Weights of a small transformer language model.
Architecture: biases, tied embeddings.
Training: 1043M tokens, 7958 steps.
MLP neurons of a small language model. Each row is named by its layer, matrix (gate and up: input weights; down: output weights) and neuron, and shows model dimensions 32-95. Each number is 128 + 32 x the weight over its row's rms, rounded and kept within 0 to 255. A neuron's up and down rows have the sign that makes its largest values positive.
After each neuron's rows, "fires on" lists the tokens most often at its 100 highest values on Wikipedia text that the model never trained on.

L2.gate1392 [198 116 158 157 175 123 114  74  88 124  76  76 148  73 153 130 115 148 107  98  71 125 141 141 129 235 166 224 132 139 144 117 143 164 145 133 154 112  87  87 145 115 124 157 167 146 192 103 121 163 111  89 155 135 153 108 138  75 101 114 119 160  95 119]
L2.up1392 [111  70 198 146 183 137  75 120 109 164 131 107 105 156  74 137 112 110 115 126 126 116  88 125  78 150 125 143 114  82 190 104 128  90 138  69 158  88 112 171 172 171 148 131 119 177 149 142 133 157  95 165 147 131 201 142 104 136  93 159  72  91 186 112]
L2.down1392 [160 133 150 164 108 150 174 191 164 121 162 195 122 131 150  60  98 140 131 147 136  62 117 160 142  52 212 120 120 106  75 129  81 131 119 132 111  97  87 144 148  95 154  92 152 117 103 116  96 134 172 106 101  81 146 119 135 131 106 117 112 131 112 132]
fires on: " 2", " three", " two", " second", " Two", " four"

L5.gate1546 [111 151 107 147 219 147 169 178 171  52 141 183 104  81 108  89 135 135 116 156 109  98 191 114 187 109 136 166 141  87 114 155 135 126 115 138 114  35 126 181 123 123 122 180 143 161 139 115 146 143 138 109  58 142 147 119  82 181 127 141 149 154 110  98]
L5.up1546 [126 161 152 158 127 103 141 180 124  73 230 166 131 105  96 143 182 151 161 164  72 106 102  60 188 112  78 105  90 110 169 129  82 120 148 158 124 100  79 169 116 103 118 129 127 112 186  92  62 131 119 148  88 158 105 128 120 129 122 167 131 140 194 146]
L5.down1546 [169 116 108  91 153 179 149 109  54  86 112 125  75 170 163 199  93 155  64 121 168 142 144 160  89  87 123 168  98 130 159 147 156 162  43  51 119 158 123 123 133 122  95 103 101 150 146 118 146 158 120 107 122  94 119 177  89 129 117 165 170 109  76 118]
fires on: "M", "P", " in", " as", " is"

L2.gate268 [154 179 153 156 174 114 100  97 128 102 158 181 126 101 152 134  79 126 144 161 119  87 140  91 129 172 167 107 114 154 166  62  80 104 141 136 157  93 126 164 171 108 108  93 152 141  78 102 170 147 116 108 111 137 120 120 115 142 140  79 146 124 133 192]
L2.up268 [143 195 164  91  99 152 151  95 157 106 140 172 156  90 119 119 117 156 118 154 100 115 120 107 114 112 139  67 179 155 110  60 101  86 132 105 198  49 165 172 129 116 132 104 162 157  93  90 182 122 101 141 113 122 136 117 131 131 179 103  87  90 158 142]
L2.down268 [ 88  52 143 107 123 150 115 160 132 148  89 102 136 137 111 132 175 157 142 103 118 136 122 122 112  81  57 147 165 150  80 189 171 160 118 120  93 147 185 111  80 147 121 164  91 139 188 161 125 148 100 142 130 122 116 156 105 135 112 173 104 150  94  87]
fires on: " |", " is", " are"

L5.gate1715 [174 143 113 120 146 206 110 110 107 115  60  93 126 131 113 137  68 194 133 122 111  97 133  92 135 139 180 127  68  22 153  59 174 200 130 206  87 160 133 155  81 148  67 122 127 114 151 122 132 104  58 198 148 154 157 138 157 172 102 109 100 140 206 178]
L5.up1715 [141  80 172  89 121 168 110  86 184 137 110  99  49 115 119 142 172 183 125  98 161 126 149 165 133 151  87 113 167 159  84 130 116 140 114 160 143 121 159 126 108 136 167 137 125  67 101 134 151 123 125 141 174 163 194 101 137 129 111 160 101 149 116 118]
L5.down1715 [163 125 118 136 128 101  54 108 105 129  88 192 128  61 107  59 132 133 125 111 196 195 112 129 165 111  98 110 153 159  96 122 120 189 167 147  84 141 160 158  98 118 133 127 126 130 131 127 147  80  64  94 149 132 118 163 159 176 176 128 132 123  90 151]
fires on: "an", "or", "in"

L2.gate729 [108 135 111 145 104 126 168 137 134 130 120 140 122 138 110 121 139 148 124 119 143 165  97 111 119  67 136 167 108 134 113 159 198 143 161 112 147 106 165 117 165 152  47 147 133 117 104  99  68 139 193  95 102 104 134 173 100 129 167 162  46 160  69 112]
L2.up729 [103 130  95 119 163 172 192 172 123 136 173 101 158  99 114 154 119 103 134 124 114 131 103 115 134 120 133 115 172 111  94 141  64 123  68 150 167 211 185 125 104 112  97 112 159 122 110 210 141  96 156 119 121  89 129  84  87 120 104 114 100 133 124 113]
L2.down729 [ 89 168 138 169 107 104  79 152 170 110  96  81 124  98 166  92 136 212  68 116 154 147 110 108  74 157 130 158 130 118 165  98 200 203 162 108 102  45  71 124 150 111 141 153 111 108 149  78 151 105  73 110 114 123  97 209 106  97 141 202 136 186 126 131]
fires on: " by", "-", "="

L2.gate783 [ 91 109  71 129  80 137 159 153 161 139 160 137 118 111 132 182 128 148 131 167 105 168 138  69 159 174  87 148 186 132 175 141 108 149 124 153 120 143 170  74 145 150 122 102  99  79  75  90  76 122 150 102 117 100  90  87 119 121 119 152  62 149 119  56]
L2.up783 [173 177  85  87 105 131 169 166 117 149 137 109 147 132 176 149 173 119 115 161 163 118 161 189 116 106 147 101  88 137 122 101  97 145 100 180 116 151 168 146 134 152  90  97  95  97 117 116 123 167 101 133  85 119 129 116 108 165  78 164 132 135  91 137]
L2.down783 [ 98  45 113 119 135 141 139 133 185 144 100 134 155 155 106 133 115 143 160 146 150  79  94 107 211 128 116 149 139  86 116 154 141 147  86 128 120 121 152 132 129  91 129 102  98 119 130 162 155 172 182 173 130 126 200 118 107  98 105  66 125 154 106 102]
fires on: "-", "–1", "ip", "p", " than"

L5.gate661 [100 154 128 165 152  41 146 139 179 132 115 153 222 156 119 128 138 163 102 114 115 123 106 168  66  97 122 188 228 115 162 151 155 161  99  75 162  98 184 154  68 120 177 243  64 156  89 142 105 124 137 158 121 174 120 140 148 161 169 183 123 128 123  98]
L5.up661 [137 118 134 174 151 112 101 149 155 142 145 139  45 128 136 131 134 129 146 134 127 108 155 143 125 149 106  83 169 154 159 142 128 122 154 147  95  98 159 127 186 122 104  96  47  53 155 143 157 123 144 162 145 172 108 205 136  48 141 122 180 206 181 145]
L5.down661 [ 92 106 130  70 127 120 111  52 177 173 110 142 168 129  97 127  83 130 134 135 119  96  84 131 123 113 139 187 157 116 156 120  90 192 165  70 143 136 113 164  90 101 170 173 153 152 131 116 141 125 171 155 148 140 100  52 150 154  87 113 137 126  61  95]
fires on: " |", "-", " the"

L5.gate230 [ 90 109 145 126 179 127 128 104 110  84 172 136 170 159 130 116 141 141  90 122  89  87  82 157 105 104 149 126  85  74 133 119 146 137 107 112  86 118 144 162 174 139  90 142  98 189 138 163  44 111  96 173 140 137 149 174  45 110 115 136 151 145 123 117]
L5.up230 [157 110 143 144 175 181 167 152 158 119 148 155 173 181 116 135 133 111 112 112  72 109 102  58 104 151 214  99 150 127 107 189  89 114 155 128 139 125 148 143  87 103 122 133 134 103 160 153  44 132  98 137 149 181 133  94 149  91 147 121  85  88 175  86]
L5.down230 [133 133 125 112 166  94 139 125 140 110  93  63  76 112 147 195 162  88 141 112 132  91 111 102  92 156 134 120  74 144 150 181 127 121  95 154 119 133 147 136 131 122  70 146 157 113 143 130 110 162  77 161 148 103 187 128 123  52 105 143 153 170 153  91]
fires on: " one", " One", " County", " East", " once"

L2.gate405 [110 107 118 133 110 123 125 113 207  86 114  55 176  98 148 184 127 139  89  96 128 165 160 173 128 120 128 159 163  98 128 127 183 142 122 170  75 132 111 119 150 106 149 118 157 176 118  98  76 145  73  61 106 105  60 150 117 101 148  93  96 106  82 142]
L2.up405 [218 122 140 148 150 122  89  92  90 133 131 107 134 171  89 140 166 160 100 143 104 116 107 101 104 150 183 126 135  95 172 136 168 107 204  62 153 129 121 148 127 142 151 109 100 129 140 120  67 158 148 181 157 143 168 104 165 125 133  89 159 108 130 134]
L2.down405 [ 90 157 153  66 164 149 166 166 118 105 102 103 173 180 169 107 171 145 136 178 127 130 105 158 116  85 119 128  73 162 100  81 124 147  91 151 126 154 107 102 135 157  99 103 152  98 105  94 131 119 163 160 134 118 149 173 129 139 162 160 142 147 114 135]
fires on: " |", " -", "-", "="

L5.gate296 [107 135 124 170 114 161  58  95  83 118 155 180 104 158 104 137 138 130 115 132 156 133 119  90 101 194 138 128 109 136  86 111 137 136 127 129  99 122 184  97 160 157  95  74 116 125  89  95 127  63 144 110 141  92 135  90  93 151 156  91 123 198 112 148]
L5.up296 [147 173 167  91 146 185 107 121 113  79 123 123  89 118 112 133  87 155 129 127 136  86 120 133 173 166 105  78 158 171  97 176 118 149 124 148 109 115  78 113 122 124  46 151 154 140 109 132 179 139 131 113 188 105 144 116  93 139 127 128  77  73 117  93]
L5.down296 [101 145 147 144 129 114  78 222 119 126 121 183 126 114 166 129  99 125  92 161  69 134 123 141 130 139 175  87  21 104 136 124 158  32 100  90  92 129 129  99  86 176 111 153  92 127 103  97 172 108 133 149  87 131 145 178 157 116 103 111 162 114 154 175]
fires on: " |", " a", " attacked", "|"

L5.gate1330 [103 105 173  86 121  63  95  98 185 159 113  93  99 137 176 163 138 176 129 160 150 134  94 152 113 159 173 148 104 139 104 142 101 201 114 145 113 156 126 169 100 166 127 158 116 166 174 166 117  54 122 118  89 113  80 111 131 108 100 145 105  90 158  96]
L5.up1330 [ 55 108 120 108 143 160 147 129 156 134 122  80 174 115 162  80 152  84 110 134 117 149 163 124 135 176 160  90 138 100 118  94 146 113 126 108 150 139 111 175  96 157 153 174 134 131 134 129 130 212 109 101 133 159 126  49  96 177 112 115 117 123  97  66]
L5.down1330 [112 168 157 106  91 115  78 121 108 142 159 102 167 115  94 152 135 166 114  78 152 146 133 146 130 150  74 147 122 173 120  81 182 174 145 123  70 173 167 192 115 165 124 135 126 141 132 107 127 112 113 165  75  96 105 124 130 135 108 137 134 123 159 122]
fires on: " |", " "

L5.gate62 [151 115 135  82  86 145 151 104  72 144 123 135 111  83  90 104  99 137 150  50 155 207 162 129 135 147 108  88 113  82 115 167 159 128 118  99 128 113 175 166 113 151 115 130 161 127 136 118 145 124 136  96 100 146 138 165 182 105 114 111 152 111 163 134]
L5.up62 [138 153  38 137  99 177 137 104 152 195 177 116 156 175 108 181  89 167 109 155 137 209 136 187  93 153 149 121 100  99 121 163 105 161 145 145  86  97 136 132 138 113 121  90 109 139  86 118 146 145 139  79 118 110 116 112 133 107 134 108 126 164 137 121]
L5.down62 [154 110 164  96 168  41 100 171 105  97 150  69 109 123 109 111 120  98 127 102 142 131 114 157 150  58 136 164 127 125 177 128 147  60  73  89 109 132 141  97 192 120 163 105 142  93 123 133 117 138 146 148 145 169 184  86 144 126 121 110 121  68  65 140]
fires on: " is", " was", " While", " Although", "While"

L2.gate653 [169 156 154 201 101 118  89 177 170  72 127 112 135 145 162 185 140 107 120 155  82 131 143 177 125 168 195 135 121 111 119 135  85 109 148 131 139 139 102  95 117  57 197 148 111  73  78  93 121  66 148 140 122  93 116 111 102 136  89  71 178 124 165 171]
L2.up653 [110 163 137 103  92 115 107 133  67 180 133 122  82 107 110 137  83 147 147 180 166 130  87  62 119 132 125  80  96 120 174  81 146 151 145 141 171 132 120 135 120 179 131 140 136  80  87 118 125 170 115 169 181 129  90 138 109  68 126 136 125 105  95 140]
L2.down653 [135 145 160 101 150 128 143 182 148 123 136 111 146 118 111 137 126 148 164 100  74 143  91 186 104  51 142 108  97  82 116 144 142 135  95 141 102  90 150 138 118 131 138  99 134 159 179  84 112 161 135 180  93  97 176 147 176 151 137 124 165 218  80 116]
fires on: " |"

L2.gate821 [176 115  83  79 142 118  75 162 111 100 109 160 125 103 107 124 137 167 116 110 144  63 141  68 153 106 120  96  93 122 129  55 136 108 158 145  59 131  96 139 120 172 114  97 173 116  67 151  95  93 131 158 140 163 141  96 157 137 129 119  98 135  96 100]
L2.up821 [136 186 165  69 107 137 158  84 170 136 168 154 136 109 129 134 125 173 167 102 125 115 110 100  93 150 116 159 145 129 126 119 143 161 126 169  75 158 155 120 143 152 120  92 154 179  77 106 175 218 124 131  91  74 138 205 122 128 139 136  60 103 176 151]
L2.down821 [118  39 118 158 180 132 101  81  77  77 119  88 157 126 122 182 140 135 163 119 174 136  50 135 151 126 124 148 164 138 117 113 120 126  70  90 146  64 103 147  95 110 117 130 159 183 130 173 170 154 164 121 165 144 146 148 113  98 112  63 138 148  97  86]
fires on: "ic", "or", " m", "=", "ew", " (−"

L5.gate298 [161 135 119 139 146 126  70  96 105 123  66 133 196 156  97 115 116  65 174 150  73  95 152 220 118 135 146  95 160 177  84 101 153  97 107 158 140 103 162  75 107  98 136 137 107 124 146  92  69 143 151 124 215 171  71 161 132 161  77  87  94 127 135 116]
L5.up298 [143 172 113 101 133 105 140 136 170 131  88 123 119 117 159  92 153 140 101  92 107 186 134 131 143  99 159 135 140 153 147 153 121 125 135 108 116 112 121 126 153  93 160 157 126 126  78 149 116  74 128 120  68 154 151 137 132 155 146 119 143 116  84 129]
L5.down298 [120 149 145 127 131 155  75 147  87 148 104  84 133 100 128 197 192 113  68  99 142 161 116  78 123  99 160 174 127 137 143 171 125 125  92 119 107 123 112 167 131 137 130 132 109 189 125 130 114  77 160 214 131 157 172 172 166 120 100 153 111 169  96 152]
fires on: " |", " 7;", " 13;", " 5;", " 11;"

L5.gate1202 [178 167 212 146 100 134  97 141  70 115 145 105 166 181 150 116 110 121 113 160  90 104 155 140 123 136 174 134 151 143 193 113 147 114 175 142 144  94 130 146 133 124 110 170 170 210 130 143  92 156 110 131 143 187 173 139 194  91 144  85 149 117 124 143]
L5.up1202 [188 137 185 107 147 105  66  75 109 162 163 112 112 179 126 155 131 166 164 152  86 199  85  62 155 107 124 109 155 141 104 139 122  92 159 201 142 120 167  82 130  97 105 150 136  60 184 133 115 140  68 101  94  77 128  99 182 126 104 161  79 147  97 127]
L5.down1202 [123 142 140 182 129 129 155 183 152 141 133 117 153 138 109 112 111 149  93 150 126 100 112  54  80  74 125 128  51 101 131  74 146 172  92 158 189 110 144 123  97 153 155 110 163 130 101 149 140 132 182  92 167 189 152 145  80 166 129 110 155 202 176 154]
fires on: " |", " Party", " (P"

L5.gate1473 [121 103 120  75 139 153 187 157  86 169 133 138 149  62 164  87  90 156 147 127 128 121 200 131  91 131 124 112 141 119 108  80 174 229 110  84 117 149  68 153 152 121 145 114 160  75 138 153 146 130 131 105 135 169 135 152 114 209 177 125 104 114 112 151]
L5.up1473 [159 137 138 107 100 154 110 192 111 186 167 133 120 124 148 166 106  89 182 106 111 175 162 141 107 120 123 142 146 185 126  71 135 109 108 137 102  81 153  83 139 181 158  85 136 134 109 110 106 199  65 121  49 145 169 205 154  96  66 128 141 154  42 108]
L5.down1473 [ 82 129 123 111 140  91 151 126 132 129 200 161 112 125  89 144  90  87 158 145 143 132 167 111 186 104 120  85 164 106 155 173 105 153 154  98 119 123 116 178 181 108 159 173  87 104  66  90 123 120 142 108 119 107 118 152 141 193 131  73  60  83 173 168]
fires on: " on", " On", "On"

L2.gate421 [135 120 169 144 153  99 154 210 161 101 108 142 142 146 162 171 144  48 164 104 112  76  49 149  97 169 110 150  96 121 179 114 106 120 141 109 106 130 154 109 145 137  73  78  48 129 113 176 121 193 183 127 166 135 134 114 195 163 142 144 126 116 128 197]
L2.up421 [108 133 113 120 106 121 102  91  67 122 124 167 162 162 113 166  84 109 104 122 111  60  83 156 106 108 156 191 153 186 182 124 128 139 137  99  99 149 163  93 171 187 159  99 143 129 174 153 128 156 178 129  90 126 128  81 117 138  68  68 158 102 121 133]
L2.down421 [165  59 137 133 146 118 139 138 168 168 123 162 119  77  94  82 120  96 131  80 164 134 131  53 119 127 128  98  76 124 153 147  67 154 160 126 132 130 113  63 146 154 106 123 124 130 105 121 164 146 120 132 110  94  98 166 180  90 104 110  81 175  95 135]
fires on: "\n", " |"

L5.gate2031 [103  93 143 112 158 133 160 128 139 162 173 110 141 110 153 124 177 142 148 107 122 150 121 142 109 166 154 125 146 139 125 104 173 176 124 110 131 134  80 169  72 146 149 129  65 186 136 111 123 164  29 105 130 139 148 116  94 154  93 126 112 144 100 162]
L5.up2031 [134  90 119 141 124 169 138 125 125 147 125 186 152  97 158 125 165 111 131 128 122 122 104 119  93 119 142 151 180 157 130 133 143 165 113 122 159 158  92 141 111 155 162 123  59 122  80 142 144 154 113 175 116 138 207 103 153 137 129 113 131 171 101 143]
L5.down2031 [125 137 111 154 184  98  98  92 107  94 212 148  86 136 153  71 122 160 128 100 126 116 154 122 150  97  77  93 126 111 142 121 111 109 112  76 149 130 133 150 101 195 103 163 137  69 116 146 127 111 142 168 138 221 125 234 143 171 111 107 154 113  97 145]
fires on: " to", " on", " To"

L5.gate1460 [ 87  94 113 176 122  29 145 128 180 100 141 173 197 182 137 153 123 158 151 128 111 133 169 116  54 153 106 192 121 112 161 180 140 148 158  53 124 109 139 130 166 122 123 115 128 139 110 170 169 105 140  72 187 130 109 104 137  65 151 111 108 159  74 118]
L5.up1460 [138  93 185 149 126 107 148 187 189 132  74 228 144 218 165 152  97 132 152  73 112  93 129  88  92 130  82 179 170 112 162 124 146 117 161  72 101 115 147 107 179 160 127 205  86 136 166 173 106 142 148 112 147  79 112 152  94 115 113 160 142 119 187 125]
L5.down1460 [147 108 122 139 163 104 133 157 158 135 129 120 134 148 110 114 126  86 141 177 152 143 141 162 112 161 112 114 130 182 105  64  89 131 151  97 184 214 132 118 130 121 104 122 165  46 117 121 164 157 156 130 159 132 155 146 172  54 109 153 148 114  94 155]
fires on: " |", " as"

L5.gate209 [113 109 113 109 160  85  95  94 132  49 111 146 138 161 134 137 112 152 132 135 122 139 145 174 124 150  61 152 164  81 114 182 189  66 119 135 142  98 134 132 123  82 126 168 110  88  97 155 166 149 123 160 136 148  89  92 135 109 114 128 169 165 137 172]
L5.up209 [121  96 142 122 110 120 171 182 152 128 124 154 146 142 157  72 142 115 108 110  58 116 159 146 136 141  95 124 165 117 144 138  65 120 105 119 136 176  94 182 144 133 124 127 166 110 166 156 115 116 124 112 149 146 109 157 173 102 127 161  99 125 162 101]
L5.down209 [ 96  97  99 101 170 130 132  99  75 133 140  91 150  94 111 155  67 154 148 169  81 149 133 168 174  86 123 110  81 110 117 124 156 113 154 159 140 125 171 101 161 105  89 111 163 137 144 123 118  93 204 156  88  64  78 124 112 109 150 136 152 123 171 101]
fires on: " |", "and", "ro", " Antonio"

L2.gate999 [116  92 141 113 129 124 173 145  51  86 106 148 119 171 197  82 151 141  76 101 135 128 149 104 120 109  32 110 142  99  90  90  83 139  90 129 119 131 152 130 116 135 104 105 101 177 160 113 140 181 153 107  86 145 129 114 121 113 145 130 148  85 116 175]
L2.up999 [106  50  59 145  94 141 147 130 102  75 170 179 159 202 154  94  90 147 151 161 104 159 116 131 149 110 134 144 151 158 108 149  82 131 141 172  87 109 121 148 142  94 132  88  88 120 116  38 102 146 106  60  93 129  83 104 120 144 152 171 103 119 146 196]
L2.down999 [125 129 116 113 147 161 151 129 196 105  42 100 115 155  72 179 125  98  60 173 128 149 137 114 169  82 182 152  90 123 179 151 195 129 127  72 117 125 146 109 157 125 139 107 131 109 140 155 171 144 100 179 119 125 147 102 129 108 125  72 154 118 113 114]
fires on: " while", " when", " While", " When", " whilst", "While"

L2.gate764 [149 110 133 114 123 114 180 154  92 120 161 148 124 186 128 167  86  87 132 132 142 164  95 110 135  95  98 103 177 109 139 200 138 108 138 133 126 148 180 155 111  90  75 180 128 113  94 149 118 139 165 164 111 181 170 157  77 129 168 125 148 150 148 124]
L2.up764 [188 114  74  91 120 113 140 175 168 184 125  92  78 124 119 140 112  60 117 155 111 143 104  92 137  93 125 101 152  89 141 130 102 124 103 161 170 185 171 110 163 103 150 181 127 106  95 121 131 143 144 188 101 120 106  80  76 145 167 149  56 128 104 189]
L2.down764 [101 130 171 158 141 115 127  86 107 104 105  86 153 186 102 164 149 186 131 124 125  81 126 106 129 116 125 122 124 185 144  69 165 150 165 106 139  58  37 140 135 166 158 113 113 106 206 150 142  86  94 137 112  87 134 157 128  91 156  89 184 124 131 127]
fires on: " by", "\"", ")", " few", "]", " not"

L5.gate1334 [161 102  70 124 113  80 107 162 134 125 134 129  93 128 114 110  97 155  55  81 113 145 131 141  43 134 164 157  93  70 114  94 138 110 173 111 194 130 133 124 141 113  60  98 159 183  72  84 130 161 154 184 113 153 117 157 109  82 130 135 109 147  96  95]
L5.up1334 [164 122 129 128 141 180 149 125 127  71 163 122 132 143  91 102 139 111 187 138 148 158  91  97 125 125 110  46  89 156 124  94 154 143 107 126 153  78 129 163 124 153 131  50 115 117  77 147 171 121 143  72 108  93 119 178  97 149 179 112 100  87  82 125]
L5.down1334 [117 146 106 138 167 126 123 131 118 166 145 172 117 121 103 114 115 141  84 135  64  93 142 130  82 172  99 169 143 105 121 122  67 155 160 160 113 220 115 160 127  60 168 181 137 167 183 142 107 124 107 145 138 197 127 136  81 143  92 139 176 108 150 117]
fires on: " later", " part", " in", " then", " by"

L5.gate1699 [149 145  85 130 179 149 136 113 122 123 124 123 115 112 162 142 121  47 162 126 130 163 111  68 173  77 163 164 146 152 118 125 170 163 144 132 144  91 107 156 156 174 136 118 131 139 176 169 160 142 132 185 123 116 165 134 134 120 149 130  93 139  87 119]
L5.up1699 [ 87 141 150 159 139 108 146 171 160 145 171 191 145 128 107 109 111 101  74 151 100 123 202 138 110 142 187 132 125 112 144 150 122 154 124  96 122 132 157 149  81 171  92  68 129  83  89 200  88 182 181  99 202  90  95 152 145  93 113 129  95 170 214 114]
L5.down1699 [196 171 155 129  76 137 109 173 169 123 152  99  98 119  93 165 105 162  98 127 188 136 142 106  69 175  98 137 126 168  81 114 156 149 117  92 141  84 135 134 136  98 190 137  83 205  99  77  92 194 135 138 132 164 120 113 164  77  84 102 121 119  76 103]
fires on: " by", " |", " of", " with", " to", " against"

L5.gate1874 [ 79 148 161  35 130 155 125 127 152 146  92 109 143 142 133 114 131 161 125 144 117 101 106 126 112 163 124 142  60 156 124 165 169 133 121 107  95 146 114 102 179 140 134  81 116  93  92  99 155 157 147 155  86 155  86  51 156 140 168 109 147 110  99 142]
L5.up1874 [168 102 128 144 167 123 154 151 170 109 118 164 126 164 147 144  50 165 139 115  92  67  69 133 110 191 183 107  95 106 138  98 136 102  94 162 140 139 154 115 123 130 167 146  92 123 134 128  98 140  91 121 183 148  78 112  99 152 126 168 159 140 102 109]
L5.down1874 [148 131 152 137 161 167 140  97 157 129 143  82 165 127 195 120 188 105 180  91 120 141 129 107  95 137 132 192 119 126 130 161 146 165 100 150  85 124 101 139 132 148 135 153 103 147 147 140 156 155 123 136 134 121 183 173 196  97 141 112 103 108  92 153]
fires on: " to", " and", " in", "–19", " until"

L5.gate471 [171  76 167  54 106 130 135 150 108 140 146 113 115 139 168 122 103 123 100 179 108 103 127 196 162 104 116 100 134 193 113 132 117 124 101 119 109 174 143 129 161 129 157 217 148 132 132 119 123 143 113  90 171 150  84 146 130 161 150 112 126 115 120 169]
L5.up471 [146  98 111 119  89 146 111  85 126 116 142 139 157  92 155 159 152 114 102 128  96 143 129  87 132  82 158 143 142 110 127  92 104 151 174 128 138 127 128 142 161  91 183 189 130 180 114  98 107 157 117 175 102 113 164  83 145 131  99  76  69 128 115 134]
L5.down471 [ 71 103 158  99 145 190 158 115 157 130 150  68 195 164  94 138  96 121 111 101 169 137 129 159 119 103  87 145 145 127 177 121 130  92 113 135 114 111 136 120 125 137 158  63 127  67 126 129 130 145 112 136  77 110 130 138 132 136  86 123 163 101 117 130]
fires on: " |"

L5.gate1264 [141 188  67 139 183 110 123 166 139 129 172 150 129  72 147 156 159 181  99  94  64 107 133 152  61  66 133 143 124  96 169 160 113 173  79 115 100 135 108 203 101 143 138 131  92 195 112 121  98  91  79 120  93 151 155 161 132 141  75 117 149 133  94  86]
L5.up1264 [126 134 161 105 112 112 151 179 165 139 130 148 136 141 123  87 115 169 122 110 130 130 160 135 162  59 144 213 108 107 135 120 132  48 113  99 150  94 129 183 103 107 108 141 140 105 203 123 129 147 131 107 118 153 124 147  83 186  86 126 120 129 124 182]
L5.down1264 [113  35 129 149 142 118 154  88  70  50 185 196 202  88 129 154  94  67  82  86 112 141 181 115  82 107 135 185 118 134 203 144 173 154 140 125 173 156 167 167  93 148 117 144 146 104 144 150  97 131 115  84 129 162 193 201 161 111 152 138 177 174  25 115]
fires on: " is", " =", " as", "\n"

L5.gate1410 [158  90 124 106 122 138 132 113 130  92 133 114 148 167 105 139  77 123 178 122 135 103 109 115 162 120 120  51  55 125 117 133 109 118  72 121 162 111  49 125 127 168 147 102 177 168 116 112  83 115 149 190 133 120 110  89 102 173 186  86 150 146 133 161]
L5.up1410 [108 104 134 106 145 138  76 171 130 143 169 107 150 193 167 153  97 107 187 110 165  93  99  87 181 135 130  57 122 129 104 131 124 115  39 117 128  99  73 112 107 131 171 127 157 136  70 147 128 154 103 186 144 132 134 115 120 154 135 110 154 138 154 137]
L5.down1410 [121 130  92 101 168 176  75 105  63 213 136 116  94 117 105 129 108 133  85 147 144 171 129 155 157 128 104 178 146 164 160  99 154 189 150 122 181 156 187 161 134 136  87 141 137 118 123 128 146 178 120 142  89 132  70 152 198  80  90 171 142  95  88 140]
fires on: " In", " in", "In", " would", " and", " early"

L2.gate442 [115 147 144 135 185 161 155 122  93 120 133  44 186 134 145 160 164  53 107 149 104 127 167 147 170 132  73  99  60  82 116 106 126 134 128 139 131 148 122 101 157 142  92 105 140 188  76 158  79 157 143 186 113  78 108  98  80 131 111 104 173 126 203 193]
L2.up442 [139  81 153 170 182 145 171  84 126 128 195 173 105 137 110  65 134 105 109  49 144 167 106 110  94 130 140 132 158 105 110 126 194 127 130 188 155 156 146 123 129  99  66 109 103 144 150 153 172 102 130 179 135  95  84 157 121 188 112 151 136 154 149 109]
L2.down442 [107  75 129 134 114 119  80 175 122 144 155 139 146 117 127 172  92 123  99 116  67 114 142  77 126 142 138  80 137 189  73 112 160  80 108 144  82 137 109  96 111  88 132 121 151 125 111  91 113 165 102 173 143  77 122 128 123 115  95  90 110 137 161  86]
fires on: " one", " 1", " One", " According"

L2.gate854 [102 137 121 120 142  74 155 120 117 116 137 145 195 154 148 141  69 105  95  98 153 140 130 131 110 105 164 148 131 164 156 138 141 184 111 105 133  93 107 136 137 141  67 143 150 101 113 154 112  79 164 144 175 142 144 141 168 147 131  68  61 155 146 108]
L2.up854 [100 124 102 115 103 110 142 255 117 103 147 101 120 188 109 139 107 172 129 183  70  62 179 140  97 191  91 169 102 121 192 176 146 103 101 179 137 107 134 184 100 100 105 140  98 125  84 102  89 193 146 118 103  71 106  90 129 124 135 107 176  94 157 140]
L2.down854 [133 154 141 136 130 113 144 114 106 134 125 110 149 154  63 110 137 136 155 143 137 190 123 115 120  90 156 169 121 141 157 135 147 167 121 151  58  77 110 168 131  92 138 149 129 114 168 141 109 140 176 166 158 128 121 178 208 158 154 143 152 104 127 133]
fires on: "-", "\n", " |"

L2.gate460 [134 120  72 129 217 116 122 115 116 181 106 125 111 145 168 147 106 104  94 104  89 153 127 206  99 104 161 169 101  74 111 173 101 124 149 143 148 134 130 116 142 122 113 200 104 113 107 144 139 110 128 124 146 150 164  71 100 170 117 155 186 137 137 112]
L2.up460 [ 87 133  74 148 133 102  98 160 182 206 185 116 161 148 137 147  96 179 109 102  97 108  97 140 131  81 138 179 107 162 164 172  65 157 144 168 123 155 127  99 164  93  96 230 121  91 143 165  96  86 157 138  73 205 113 180 139 178 123  74  94 139  50  87]
L2.down460 [103 218 191 147 142 107 150 164 107  47 145 132 115 146 196 146 122 119 152 141 144 160 218 138 119 121 150 125 129  72 147 109 103  86 108 125 146 162 141 153  84  82  73 142 111 137 167 151  84 127 105 154 141 112 171 116  99 114 164  71 123 120 175 152]
fires on: "\"", "ed", ".\"", " out", "ad"